Weights of a small GPT-style language model, trained from scratch on English Wikipedia: width 704.
MLP neurons of a small language model. Each row is named by its layer, matrix (up: input weights) and neuron, and shows model dimensions 208-399. Each number is 128 + 24 x the weight over its row's rms, rounded and kept within 0 to 255. Numbers have three digits each.
Before each neuron's rows, "fires on" lists the tokens most often at its 100 highest values on Wikipedia text that the model never trained on; "fires after" lists the tokens most often just before its 100 highest values on Wikipedia text that the model never trained on.

fires on: "-", ", "
fires after: "Al", "al", "L"
L8.up2213:106113118147119116114171160127101139111143143129157156130139105155156141103094177129098133129103084181116107134143122120168139123135100125113116091150088113133131126160137109118115122140133107102176137143159132076136128135147095156088124086136150134144154173141123110148087135131176098154110144136123124096156088108130079158138130128136135152108131138123157086174121100125158132096159122120125111141100077110147099113086146152103113122129109107114142133143071137151140138163142111149108119117111103168134145083099128131110116125138136126162089164170108143125163141112096105131

fires on: "\n", "\n\n"
fires after: "|", ".", ")"
L8.up358:090147164109120159109114126124139163097146166132128123123143164109092167122087090123137059118130162157147132130104123156097106129124137110110130209123158100117185110103140097133152143111137159157146143100115114111116137134123137119131097125121074128077130192085122170125111151090118127152116147120125101124141135154081151127156119153150097118146130131070087123176129121104085144101176094133145096083112084122119171158122151094108148128123134115092110141125156125110111125094159117142127131114126136124139122149122072141113125146094126142130096200150109128121112142136129129154

fires on: "-", "D", "u", "l"
fires after: "al", "Al", "-", "O", "anti"
L8.up288:103140168096182143121106152117160153102104158144174116113107116162130121127079125115118152081141148137129132171113157097172105118110100146143111129104167136130160150171113138122107144084131131081114121110103170151135106083122135144116126097153170111139134149123096112122134097151124144125139095113130138135158148118164118172129110099100123133129183169128150103139147097107148087116084124139114133154112086111135152097076167145145133161167122164135142109151102122142072100137116121155148064116106133126080094092124076150075099108115136113154083152150159079144122116091123107136

fires on: "2", "6", "0", "1", "8", "5"
fires after: "(", "199", "200", "201", "197", "202"
L8.up2096:119155123138096114125137137154119134142116151094153153121150103113113173099123073158130115118126142138120137128097161114113152083143150158119136108116124118086130113102134112135104126135095104131114131117160084121105106110094161127133132134154170114118120124127058121153121105104119128126130091134140138096179111143154121168117096139141148167213141118080109122112151140122137086083115109105158131096089094141177134128083150145123127112105114077107120139134118132128120122089136138133132152158139154110129115081124149134135107139140113117165132157180147134153128087182151120108

fires on: " ", "2", "3", "4", "6 "
fires after: "| ", "; "
L8.up2766:144133155134144099127127111134091151125133134136112106080149096151150124134118081161153121136113107135134107153155145154159130105108109114100103120153135128157112153109085131145085093120090085123102153122138148106072093134085162169116138123153150146098162138160117136112122097153135109098090129131129143153199127132125125128117096148086144138171167132110076124107131138129138140072130118174093154136150145143106092118096135113136121172157148072119141119139154126138157176095159127181099108144159150129174160134114137106145110115111195152147130148138100084134135099137206151126

fires on: " "
fires after: "| "
L8.up373:112154135169148125132137143101060123119172157155135131132118107166098141119102127127133102129116166110157144090133152127103123135120127116149137145102180137149108150140127117130105104141110156112130140116137132093128115146125132092129177122136114134117112095135120125153167144153154087117114151115140138127174133142125116151152104090102128123123097136146112126092125134140118138108125129167110142150193123117131121152069097095177133120146131156148136122159134131116126122141143153163149149102163151172115152163115114114184133147124101108136117119123090119110144144138114131105

fires on: "3 ", "for ", "6 ", "9 ", "4 ", "1 "
fires after: "| ", "."
L8.up1855:132129184136180128125098099147166112174131170184112094149154140126147107093117125112149074115149114131113107114103162195100128136135122087153115123137124144138123105138126137155147175082099137137141114095126140143121125102131164103130093129100155157116120173116141144085102154102141116100142114121106105130142128114136163092160100133090104125140134121123127146071123149107174169145109149128130096094108117114143195116089121155101110129166119156116136130145125177145106204134184103143131103183093120147066112170165139095159130123147147172196139167153138125191148159150095127138

fires on: "0", "6", "3", "4", "9", "time "
fires after: "202", "200", "201"
L8.up2358:143108149112135134147138117124176158102131172105139138119148114130134163146141138121129116118118164137088153115133160146077129166121149104094131116093148101100092132088140120104126111105130181113107128149117109100131133105124146139106164127109115128109113129133106125131160148130172092116129130107119135134144151116151079155083102152113107156137138132086133122169117173112130098076129124150120106135158090113135135129161145151136128083120152168127115120150115131111125123172106095112131139152162143146129122140157129121083119133144125140143147118098157157114132125126123142147

fires on: "\n\n", "\n", "considered "
fires after: ".", "|", ". "
L8.up1175:110148113044080121123125128112109162121121167145145124136142103126116186160103138182118101131113134161110156140107126142118131118151153115144130160131172107090152121089108125137104108105144113072116165127109132119100096131142130122146123113124108120118151143101114166100150129106091128103152106090158046121146154116114117118136135124126085123134124140124117098156135122150099138141122109143113154117092142126135135168129144137107125174071068124083122129128117147115140148123132109128112087152172138081134109143096136082094064185145159163161095134150132106110092151131129124120

fires on: " ", "–", "A", "E", "P"
fires after: "| ", ".", "4", "9", "7"
L8.up86:145130120146147157118124081136129123101112130128155099123145127124065131130135137174117110072152106152100124122127123086113129132100152123156146133072175161169131144119145136178103129144142143118109136157168104130126151139134112120087140130147096099088125163138106141138165134111129171131134156089063102140151139146094138150101153124141122119137148172115125100109117096096090162152117136130114072126115125105131113088110167116156142127129140071124141113135118090141169091112136074169155146112105116137134110110114111105175091113096130128113135111139149121123109180121150130152

fires on: "| ", "4 ", "in ", "born ", "3 "
fires after: "| ", "(", "4 "
L8.up2263:111133163096146110093144118128165151129114169158127137133093099151122171166140143089116147128158125102087166119122144123129127088132134164135160125118163087123108103104099091139183122104147139156118115136070142131108102118125152138103097104124117121103138117154074125163155064104117094113117118122118110140163076140111116136115081127172141135116104115105146133170092126146135138142071138162128132124134114115138080126084126125157137103157125165155146144147170137142162140156120082145121159097120163132157090168110137156124098149137150140109145155124125137140122143088162154126

fires on: "0", "1", "eb", "8", "2"
fires after: ".", "(", "-", "G", "; ", "×"
L8.up2425:183111132143137123107107129118127160080136152109152133163122111139109146186151087131173155045105145156107166101130152165109166120132150114172153146099135100147187133123128157107197154115108103120150126125136134171132118103099142140079087127140112124123097105136122165123140106122125146147145130119115132123135162136153121158140132140123191135152162110122128126100085149100126129087126125108114106111156138154108112094118105094139155118114138123126172102152142122076112150129141119113114096124131137123117118108083113112131123133159130115161101088125110096124054103112103155159

fires on: "7", "8", "9", "2", "to "
fires after: "201", "200", "197", "199", "198", "190"
L8.up122:121155114141109116139130131107066117122087097138153114113142101124110177123134144152126132106098120096142115134118117124095141155117133137100152136111131165157134150119126107155104128122138116166099104127116121150172170128084141100138156159100098152119107094114105106079135108111172133143158119119105116113126114133096142087123104119089112161174106147159107126165116112140147130144124110140179142104145145090109166110096122119116128145066149059122112135127130072163169069134127147123102163134160136151158149128138144092103109123148139102189110079173131155091103142138113091125

fires on: "\n\n", ". ", ".\" "
fires after: "."
L8.up1245:151132136138133138105141124128112121102162143164152105129116124119109187163109087132110093115151162147112126132127137168144101156114123106156127138061095118103142117137156149200107152152112112116138167139156148093131150134131117148145167126113137117114080153115114135156164110093137138179153117099116091094189120110116158121134093120156140184178118150149105116121143128111133134148162127148151143105131115116153177097166162120142134123147129127061111124116130106118125124060155111107152100116087138141130121133126138105131100147118115152137122133132155139133122142121131108174